Weights of a small transformer language model: vocabulary 16384.
MLP neurons of a small language model. Each row is named by its layer, matrix (gate and up: input weights) and neuron, and shows model dimensions 0-63. Each number is 200 + 40 x the weight over its row's rms, rounded and kept within 0 to 999. A neuron's up and down rows have the sign that makes its largest values positive.
A block is one neuron, or neurons of one layer that tend to fire together. After each block is what it responds to, as a language model described it from the Wikipedia text at the highest values.

L5.gate89,198,299,214,195,173,166,171,206,190,227,207,213,246,149,104,225,194,148,189,196,155,227,167,184,202,184,227,167,243,205,176,189,174,130,208,175,212,214,216,249,192,212,201,161,119,140,226,171,111,141,199,183,231,258,103,221,198,206,233,240,253,169,219,188
L5.up89,146,235,164,236,141,239,195,227,200,214,208,247,114,148,202,266,179,228,196,182,305,172,188,187,211,146,251,199,240,237,113,196,110,219,198,198,159,200,269,167,182,114,269,176,254,171,206,195,199,210,254,181,229,209,233,164,222,254,212,254,179,240,223,158
L5.gate165,158,196,197,275,236,189,194,176,207,200,153,189,224,208,223,149,172,208,185,148,108,239,229,189,144,191,222,250,182,185,193,181,221,145,203,248,184,172,211,201,238,202,172,203,201,190,179,196,128,205,158,227,167,227,208,182,184,256,191,181,225,192,207,212
L5.up165,196,185,138,211,159,245,171,220,135,161,156,139,183,247,254,179,232,137,201,228,172,192,198,190,209,219,216,245,229,173,204,245,211,210,217,237,243,265,252,134,208,159,270,213,200,210,153,141,156,200,168,279,191,191,160,242,236,205,212,249,186,214,185,204
L5.gate266,228,103,151,186,190,242,228,206,186,179,231,201,206,201,231,200,198,218,196,214,265,193,124,246,160,165,260,193,192,264,255,295,131,146,207,225,267,167,235,243,131,231,218,219,215,196,179,183,160,201,200,209,181,153,193,190,198,173,155,196,218,263,151,167
L5.up266,213,154,234,89,222,186,153,175,211,265,234,227,195,226,278,199,216,224,190,250,179,231,138,204,248,211,284,238,234,220,227,154,224,261,154,160,188,172,172,278,197,193,169,249,173,219,240,78,232,147,245,198,219,136,172,233,156,141,202,201,294,177,200,187
L5.gate291,188,147,177,272,295,229,214,160,180,153,143,155,189,157,256,175,229,226,210,149,201,306,199,181,189,265,232,263,218,173,240,201,280,156,184,159,236,229,186,87,196,224,207,240,179,215,89,194,235,119,204,209,190,280,210,202,226,205,267,211,224,260,245,198
L5.up291,213,164,231,250,171,231,210,229,191,117,208,183,241,213,196,182,164,191,168,206,201,254,184,232,224,165,187,140,205,231,276,241,220,203,226,250,231,182,269,254,225,158,200,254,169,213,260,234,140,235,242,206,179,114,207,184,262,164,165,211,201,246,233,275
L5.gate644,196,171,269,166,233,230,201,190,141,164,273,193,218,180,199,187,241,239,139,185,138,166,199,199,222,168,205,161,183,192,170,147,251,217,143,173,267,211,288,147,198,193,255,235,188,171,109,260,194,186,127,216,181,184,243,187,157,138,166,147,241,235,239,188
L5.up644,140,204,178,203,185,183,166,154,207,262,182,294,236,159,207,214,258,205,271,224,201,199,248,190,196,266,272,142,263,166,187,259,145,179,199,176,179,161,160,185,179,202,260,243,230,221,226,245,235,198,182,194,143,200,221,242,207,204,204,174,207,200,215,221
L5.gate714,196,181,180,169,150,167,155,221,155,296,162,181,180,212,192,126,178,242,201,208,166,166,137,274,102,165,154,188,287,214,160,245,275,204,152,209,200,158,240,252,208,208,212,262,212,220,155,208,196,194,102,215,228,161,226,199,181,202,202,180,188,138,165,160
L5.up714,131,201,174,214,131,217,228,196,207,207,274,224,204,277,166,232,215,272,170,146,203,217,159,139,175,77,223,145,230,251,223,188,105,208,174,248,267,198,218,201,242,159,263,194,150,163,190,192,181,205,221,115,247,165,320,238,216,158,216,242,233,177,149,287
L5.gate889,204,183,180,170,218,233,265,231,110,143,252,111,148,243,178,195,192,153,172,139,140,250,222,202,250,140,258,226,227,193,272,217,211,196,193,201,202,122,150,209,166,204,176,202,155,183,157,193,166,183,290,235,184,153,172,201,299,116,243,202,153,212,254,209
L5.up889,202,244,153,283,243,228,212,199,225,151,207,247,182,218,225,191,167,272,115,134,225,224,221,139,168,173,134,219,171,222,174,193,112,215,260,238,261,186,214,196,216,218,186,218,227,159,135,118,251,204,206,210,242,222,176,198,196,172,217,212,233,240,195,171
L5.gate1163,248,279,162,160,171,183,220,191,127,200,180,228,162,267,217,276,197,218,193,192,283,174,156,188,164,175,147,201,220,174,236,214,146,200,225,224,243,169,204,190,210,216,162,240,215,178,157,108,183,153,216,239,240,155,168,229,205,169,165,136,163,205,184,168
L5.up1163,268,227,208,144,191,175,213,225,244,100,216,215,200,204,202,232,238,151,199,159,222,169,156,254,216,211,170,273,225,229,219,214,186,250,294,256,269,147,292,262,223,168,232,203,145,192,258,153,232,222,190,190,198,153,202,188,181,210,159,158,217,230,164,198
Description: "such" before examples. Mainly fires on "such" in "such as" leading into lists of examples (countries, fields, hit singles), and also on other introducers of names or examples like known (as), named, including, referred (to).

L5.gate58,207,237,146,167,196,206,215,86,227,248,285,225,154,199,201,178,276,206,246,245,271,190,169,135,180,184,242,256,175,146,193,249,260,170,210,247,165,177,194,148,184,218,196,302,224,111,169,166,193,261,230,196,250,207,195,227,107,188,226,171,256,222,131,143
L5.up58,223,179,200,217,251,265,160,235,267,225,254,177,182,193,143,217,255,254,165,179,219,212,197,258,273,203,172,228,155,209,152,190,173,204,261,187,171,220,166,242,182,190,191,177,159,199,199,239,183,215,184,156,271,233,283,233,225,153,216,229,148,136,190,213
L5.gate524,186,232,226,193,156,241,198,206,181,237,217,278,231,193,205,217,198,175,168,194,207,143,126,243,179,149,170,203,214,188,233,191,143,150,163,219,206,224,207,206,198,254,150,181,192,177,262,145,197,196,169,190,207,280,165,214,189,331,201,115,184,230,170,224
L5.up524,185,194,145,185,212,208,225,253,209,281,201,239,239,216,169,256,178,234,202,204,228,197,168,180,140,152,175,232,162,151,210,231,170,145,194,167,216,197,232,143,191,244,280,186,126,223,214,203,126,261,207,247,168,120,179,229,226,227,190,170,218,258,211,204
L5.gate626,197,193,237,240,220,126,240,165,168,171,129,225,230,191,129,258,186,156,174,218,166,267,155,166,188,262,214,229,128,225,144,296,173,220,230,241,234,299,227,219,173,223,114,174,141,216,261,125,113,175,150,229,202,146,238,234,207,161,217,223,214,196,194,245
L5.up626,225,177,266,261,257,221,234,187,142,185,154,160,185,176,210,202,263,158,191,100,173,194,175,138,147,185,180,223,198,253,196,187,225,207,165,209,203,269,198,215,246,212,226,273,124,147,176,178,126,157,166,235,244,142,207,184,182,155,250,260,152,157,159,234
L5.gate670,184,163,219,245,238,219,159,221,141,211,268,252,238,217,217,150,157,190,160,193,228,243,207,185,186,195,253,178,236,189,166,201,184,207,131,133,198,190,202,160,136,151,196,220,174,171,269,238,121,183,138,182,223,152,168,164,175,163,239,162,194,213,110,155
L5.up670,233,208,228,224,147,135,151,200,233,216,210,200,245,177,204,155,230,198,216,155,189,196,160,177,112,213,212,201,193,220,152,225,185,266,160,168,267,205,244,210,231,230,205,255,223,219,222,253,162,176,202,188,100,221,239,264,211,221,206,209,140,209,217,205
L5.gate692,200,221,175,194,209,202,182,215,250,196,196,226,266,193,216,235,217,223,177,174,242,175,147,199,154,190,271,167,150,172,241,173,92,300,260,184,204,208,232,211,224,262,72,202,216,182,251,213,198,250,209,203,225,189,211,265,153,206,220,200,222,279,224,138
L5.up692,248,201,268,144,92,192,112,198,281,189,225,196,176,198,207,189,201,121,223,185,221,217,196,245,257,83,197,174,213,223,161,261,267,183,243,208,185,221,229,180,160,196,238,256,246,252,215,202,255,170,126,223,204,244,142,273,169,246,103,233,197,202,156,166
L5.gate852,222,250,244,137,191,174,192,195,152,197,163,233,258,203,196,206,196,197,153,151,160,203,191,227,148,187,254,229,174,200,139,164,256,277,248,187,173,222,230,167,166,149,149,214,203,258,173,190,193,224,218,133,222,136,235,194,194,224,174,160,218,185,166,209
L5.up852,156,158,163,143,208,121,301,189,172,197,133,267,222,230,149,282,273,170,212,178,167,190,217,204,263,181,163,181,197,165,112,177,273,222,173,190,212,194,219,249,189,152,175,228,167,118,200,236,196,167,245,134,209,127,208,237,222,180,275,175,232,188,179,227
L5.gate904,239,241,196,170,278,150,180,219,208,178,233,214,273,171,181,206,172,157,153,237,202,189,118,230,239,183,221,237,196,201,212,151,252,146,142,228,195,114,200,238,174,265,218,230,187,253,175,308,210,186,169,211,194,149,206,218,190,212,157,204,110,268,175,196
L5.up904,186,136,206,218,263,169,173,151,162,168,125,219,224,194,195,189,263,177,231,235,241,151,180,257,140,237,276,199,217,254,216,185,250,258,206,184,241,198,157,223,260,281,178,242,163,253,202,184,193,201,218,259,252,158,167,272,112,223,173,167,163,223,235,238
L5.gate1219,170,167,148,229,295,213,145,204,225,166,242,255,215,122,187,207,287,189,164,206,213,212,190,134,164,146,300,210,148,124,178,227,214,215,242,224,228,242,223,178,163,203,206,156,180,278,254,232,142,155,166,192,181,170,183,142,217,144,230,184,223,145,158,256
L5.up1219,210,134,225,242,197,167,198,210,253,295,141,169,161,200,202,127,204,192,143,170,198,255,188,200,184,216,136,157,184,172,177,248,215,149,198,228,252,294,209,256,162,201,232,186,207,226,209,159,276,213,216,208,203,172,219,229,191,198,309,282,198,211,198,219
Description: Award titles and numeric digits. Award and chart name parts such as Award, Year, Medal and Top 5(0), plus inner digits of large numbers like 19,000.

L4.gate319,224,140,241,156,140,240,190,44,129,198,222,257,194,240,192,175,158,198,256,201,142,193,229,193,187,261,210,216,257,141,251,166,189,134,147,222,240,199,169,202,155,179,280,241,173,172,167,196,178,247,222,239,195,219,214,189,202,196,162,210,198,230,258,193
L4.up319,174,184,189,223,166,254,246,248,178,188,251,185,179,185,190,179,172,169,231,133,149,123,168,200,180,303,213,226,208,210,180,156,178,201,232,225,290,220,304,204,125,157,217,227,180,224,261,238,169,183,194,232,162,184,235,137,224,263,179,174,185,228,186,216
L4.gate710,210,194,188,232,201,230,272,175,234,221,171,191,220,207,220,237,209,240,222,159,182,222,243,153,278,162,168,155,180,150,218,148,174,168,247,195,206,228,217,182,158,233,222,279,194,179,195,283,175,180,252,274,258,185,210,186,194,193,221,160,213,232,184,178
L4.up710,173,197,184,129,197,239,156,181,236,157,145,184,165,129,177,191,195,112,287,216,216,183,207,220,165,203,206,132,188,215,173,224,310,152,180,195,202,158,169,178,182,223,208,126,172,247,210,224,250,220,248,278,238,222,248,165,201,183,168,293,192,188,273,187
Description: Number-slot spaces. Spaces and tokens just before an upcoming number, chiefly after quantity words ("over 30", "nearly 400", "around 14,000") and in table cells or totals.

L4.gate189,131,226,273,231,245,183,189,129,180,232,174,226,179,232,186,170,172,218,186,111,169,240,156,131,248,211,237,253,166,124,200,266,195,217,152,208,256,216,198,295,133,218,202,163,135,188,120,199,219,198,211,262,271,163,273,186,217,162,169,211,145,196,185,190
L4.up189,134,225,170,244,229,173,153,226,249,192,164,166,203,180,172,211,211,199,139,203,231,198,230,185,169,182,252,225,198,285,210,230,173,275,227,179,249,174,228,259,208,237,155,186,190,174,153,170,212,228,221,192,181,190,209,264,202,126,179,193,279,215,117,228
L4.gate987,196,130,137,247,215,161,172,154,259,240,171,168,215,215,193,220,183,193,208,150,166,229,219,160,188,204,227,139,220,117,161,197,204,169,210,209,177,191,219,205,192,123,199,250,196,254,178,262,166,201,177,263,150,214,240,183,217,284,302,198,189,146,152,187
L4.up987,217,229,221,167,210,190,284,221,136,216,175,152,232,189,120,190,204,198,232,190,221,186,222,197,229,227,192,201,210,227,249,238,201,263,178,108,274,152,221,174,172,150,198,167,217,211,175,147,211,232,183,228,195,267,99,205,254,198,198,221,181,134,227,189
Description: Year-start digit "2". Fires on the leading "2" of a 2000s year after a date, "in", or "the", e.g. "July 1, 2018", "the 2012 ASCAP"; sometimes other leading digits ("Top 50") or decimal points ("3.26%").

L2.gate86,194,260,183,201,219,155,166,146,159,205,113,193,152,155,192,241,258,222,240,203,174,179,268,250,268,137,189,232,209,213,195,242,165,244,216,174,165,175,236,193,152,121,231,215,180,211,192,180,294,248,212,208,239,191,166,211,221,133,161,134,210,256,160,236
L2.up86,202,175,134,209,217,231,177,255,179,264,144,138,145,166,212,155,195,210,198,120,184,195,230,230,257,149,242,204,252,200,216,219,188,211,206,164,221,206,207,210,167,206,245,186,294,182,202,107,213,214,257,224,261,228,152,222,166,152,165,173,241,192,208,142
L2.gate223,149,191,158,185,210,149,214,177,185,248,210,181,165,177,140,245,139,263,258,142,270,213,183,228,249,268,143,215,204,212,171,209,189,293,150,180,236,159,210,233,226,223,279,180,217,179,186,209,230,194,131,201,231,179,242,255,227,234,142,181,253,274,144,187
L2.up223,220,172,197,232,235,136,216,239,161,192,149,228,226,150,175,176,176,171,140,191,268,222,212,247,245,251,160,203,185,237,180,181,133,187,72,230,165,158,159,197,235,187,264,167,350,214,187,209,217,237,226,265,263,199,223,153,205,149,188,202,136,259,152,204
L2.gate1120,162,197,122,267,190,145,249,184,138,171,193,149,125,163,169,223,321,202,176,159,239,172,213,182,232,249,223,181,154,154,162,211,227,183,189,262,222,220,139,170,252,192,241,288,250,242,155,110,248,233,233,241,180,196,142,176,206,160,175,175,188,236,169,244
L2.up1120,198,226,142,198,193,201,170,183,152,170,115,105,197,212,150,210,227,239,258,145,169,230,179,156,230,211,255,263,190,145,196,169,185,203,138,186,204,258,165,235,215,203,211,296,176,198,167,199,262,227,158,218,139,193,200,163,245,151,165,181,224,166,168,192
L2.gate1264,177,210,194,180,232,205,111,150,155,250,206,196,177,210,139,171,226,226,180,202,249,197,220,220,145,290,186,223,208,187,233,185,137,189,255,258,240,180,199,199,134,178,219,227,224,205,173,176,214,236,174,219,217,194,188,223,235,189,168,125,163,272,227,134
L2.up1264,179,139,195,176,173,176,217,160,186,227,139,209,135,171,181,316,233,227,199,121,152,201,220,230,233,264,169,230,184,121,193,207,162,272,168,268,159,195,196,157,270,210,257,239,251,166,171,191,207,233,141,161,163,220,157,270,205,138,130,156,222,233,264,182
Description: Purpose "to" after clauses. Mostly "to" right after a completed clause or noun phrase, often introducing purpose (walls to dampen, set up to regulate), plus occasional table pipes and score dashes.

L2.gate74,157,182,154,221,150,222,174,253,208,218,179,272,219,179,179,193,253,154,259,167,185,190,212,237,142,189,304,152,251,200,195,206,194,164,218,162,214,195,206,201,188,224,187,223,265,245,194,169,263,280,241,172,209,131,171,216,213,205,211,260,193,196,178,241
L2.up74,262,191,233,155,195,187,192,196,265,228,156,284,147,137,99,117,204,190,230,189,203,194,171,106,228,164,191,194,210,198,175,251,114,233,273,144,254,139,256,141,220,165,231,196,130,238,278,233,160,211,152,147,274,191,163,235,236,197,138,213,280,257,195,253
L2.gate556,235,206,146,193,244,184,174,199,250,162,169,227,192,164,164,165,167,122,190,225,206,208,193,192,188,231,229,165,211,180,172,209,262,188,246,209,252,214,207,202,142,178,200,262,229,167,164,230,240,238,178,176,220,161,176,117,214,258,180,251,148,225,164,241
L2.up556,190,263,211,187,163,214,268,200,227,194,281,141,137,243,200,150,274,167,199,217,185,270,213,201,122,192,166,140,257,196,222,203,263,183,179,233,256,151,208,244,207,253,166,198,187,151,238,251,173,166,321,201,204,264,218,217,239,185,181,148,173,215,176,176
L2.gate863,179,167,208,188,230,234,182,202,198,201,223,202,149,203,177,192,174,234,147,190,238,225,159,202,177,217,197,214,181,182,180,220,164,171,169,141,185,208,235,240,208,192,198,254,225,218,263,220,190,241,150,245,210,147,225,156,195,190,203,227,230,231,147,251
L2.up863,242,197,176,191,244,162,200,235,164,230,104,199,225,273,191,208,175,241,157,196,147,245,200,166,234,224,167,183,204,230,226,182,214,267,196,191,193,182,141,176,205,262,245,209,236,156,257,201,126,191,203,175,160,249,211,293,241,105,226,200,208,150,150,143
L2.gate1198,191,218,144,251,201,177,161,176,176,230,173,174,234,200,230,215,154,238,206,178,85,136,190,184,165,246,247,251,213,245,209,215,205,240,283,200,135,170,262,183,279,226,182,153,201,232,244,204,238,244,210,183,226,261,154,229,190,195,174,166,225,216,158,155
L2.up1198,224,240,233,236,162,160,157,215,190,210,198,240,203,205,146,200,157,168,225,170,223,239,186,226,182,241,256,133,265,225,190,231,203,166,203,205,254,190,168,327,186,204,206,165,213,172,285,200,195,201,264,195,190,173,176,151,202,168,196,175,202,209,225,217
Description: Mid-word name fragments. Short word-piece tokens inside words, mostly foreign proper names in tables and lists (Sm-ol-iga, O-u-attara, Z-l-ín), plus × in career-highlight counts like 5× NBA All-Star.

L2.gate45,180,270,255,229,211,190,200,218,233,135,182,167,209,277,176,146,187,223,232,199,239,195,219,319,225,193,177,195,228,192,216,128,236,191,253,265,202,265,233,221,234,260,235,80,171,146,219,235,148,88,274,232,246,150,159,241,165,234,191,199,238,241,169,179
L2.up45,216,219,205,113,165,197,172,205,172,232,132,223,238,225,258,134,230,285,208,247,224,195,196,285,149,292,203,198,145,152,192,156,159,195,141,251,198,159,120,162,164,121,211,222,168,226,183,157,221,172,246,253,170,222,170,271,139,239,176,192,226,187,218,266
L2.gate606,210,248,243,173,145,208,212,269,167,125,155,180,251,202,220,342,230,163,172,232,214,149,185,157,149,178,216,141,193,168,192,203,230,264,172,202,178,277,170,227,175,244,194,200,188,108,139,175,194,251,231,159,253,181,124,145,197,283,188,235,198,159,228,145
L2.up606,248,200,270,171,190,269,97,204,238,220,193,207,237,209,188,207,188,206,228,172,268,170,273,256,198,237,234,204,183,258,220,170,179,258,204,178,197,169,178,267,219,156,137,217,138,125,142,186,207,175,165,153,205,235,221,171,218,229,173,253,203,243,278,153
L2.gate1125,204,249,174,244,107,136,211,196,192,177,172,147,195,241,204,161,221,139,171,240,171,309,164,144,295,232,211,190,214,168,255,163,149,172,204,235,288,195,206,245,219,213,200,199,190,248,198,234,251,195,210,154,246,182,211,146,208,202,294,244,183,239,154,190
L2.up1125,171,278,207,246,209,178,183,207,198,205,65,179,142,134,218,197,236,147,219,213,225,231,206,222,221,217,296,172,204,193,187,225,158,146,164,254,237,216,204,157,207,194,191,171,195,167,180,187,205,178,229,184,195,252,205,225,229,205,226,225,213,200,121,236
L2.gate1277,218,218,219,181,191,189,235,128,210,188,221,254,185,219,242,172,138,209,211,243,194,123,197,208,258,258,105,267,215,236,199,177,131,289,198,197,226,154,266,199,186,247,199,131,187,249,232,178,185,234,205,121,180,199,206,178,197,174,211,278,237,280,180,210
L2.up1277,171,188,202,203,157,197,190,215,192,205,181,169,235,212,181,214,149,211,186,229,252,131,183,225,244,134,216,188,201,199,298,251,153,135,193,144,212,179,241,209,75,263,246,152,243,219,209,163,141,185,282,168,156,248,230,149,187,250,144,226,180,200,150,235
Description: Naming/word nouns. Nouns like name, word, title, term after "the", usually introducing a name or term to be quoted or glossed, e.g. "the name kōgoishi", "The word wikala"; weaker on other abstract nouns and mid-word pieces.

L4.gate465,238,262,182,266,235,170,186,142,228,227,199,232,198,169,215,189,210,228,207,139,223,214,203,214,210,169,168,193,217,196,117,265,157,287,180,223,202,202,288,227,218,180,207,121,155,174,136,198,129,156,131,232,148,147,173,227,245,127,232,198,172,198,269,152
L4.up465,277,166,236,285,250,267,225,180,208,177,228,161,192,167,180,164,252,190,282,231,156,264,269,245,169,195,206,189,207,253,119,215,187,209,210,188,255,134,182,173,169,208,254,150,188,192,166,236,183,188,115,168,143,187,164,163,294,150,174,218,255,160,252,165
L4.gate998,207,254,195,205,192,282,186,134,127,254,209,117,201,157,167,158,282,233,241,65,288,202,187,248,222,133,180,206,184,201,187,212,90,158,197,158,210,184,156,190,114,238,261,276,217,229,250,173,129,166,219,185,190,115,162,253,218,138,183,205,204,266,194,297
L4.up998,174,162,123,107,163,164,145,196,246,246,253,161,151,182,162,218,148,160,231,166,262,213,259,218,214,176,252,150,180,274,160,210,134,178,178,213,143,231,192,177,238,203,214,245,249,228,212,249,204,173,210,200,255,235,167,244,220,182,203,193,157,178,221,165
Description: Verb-introducing function words. Mostly purpose "to" right after a clause, just before a verb, as in "travelled to Italy to continue"; also modals and adverbs such as would, also, not, certainly.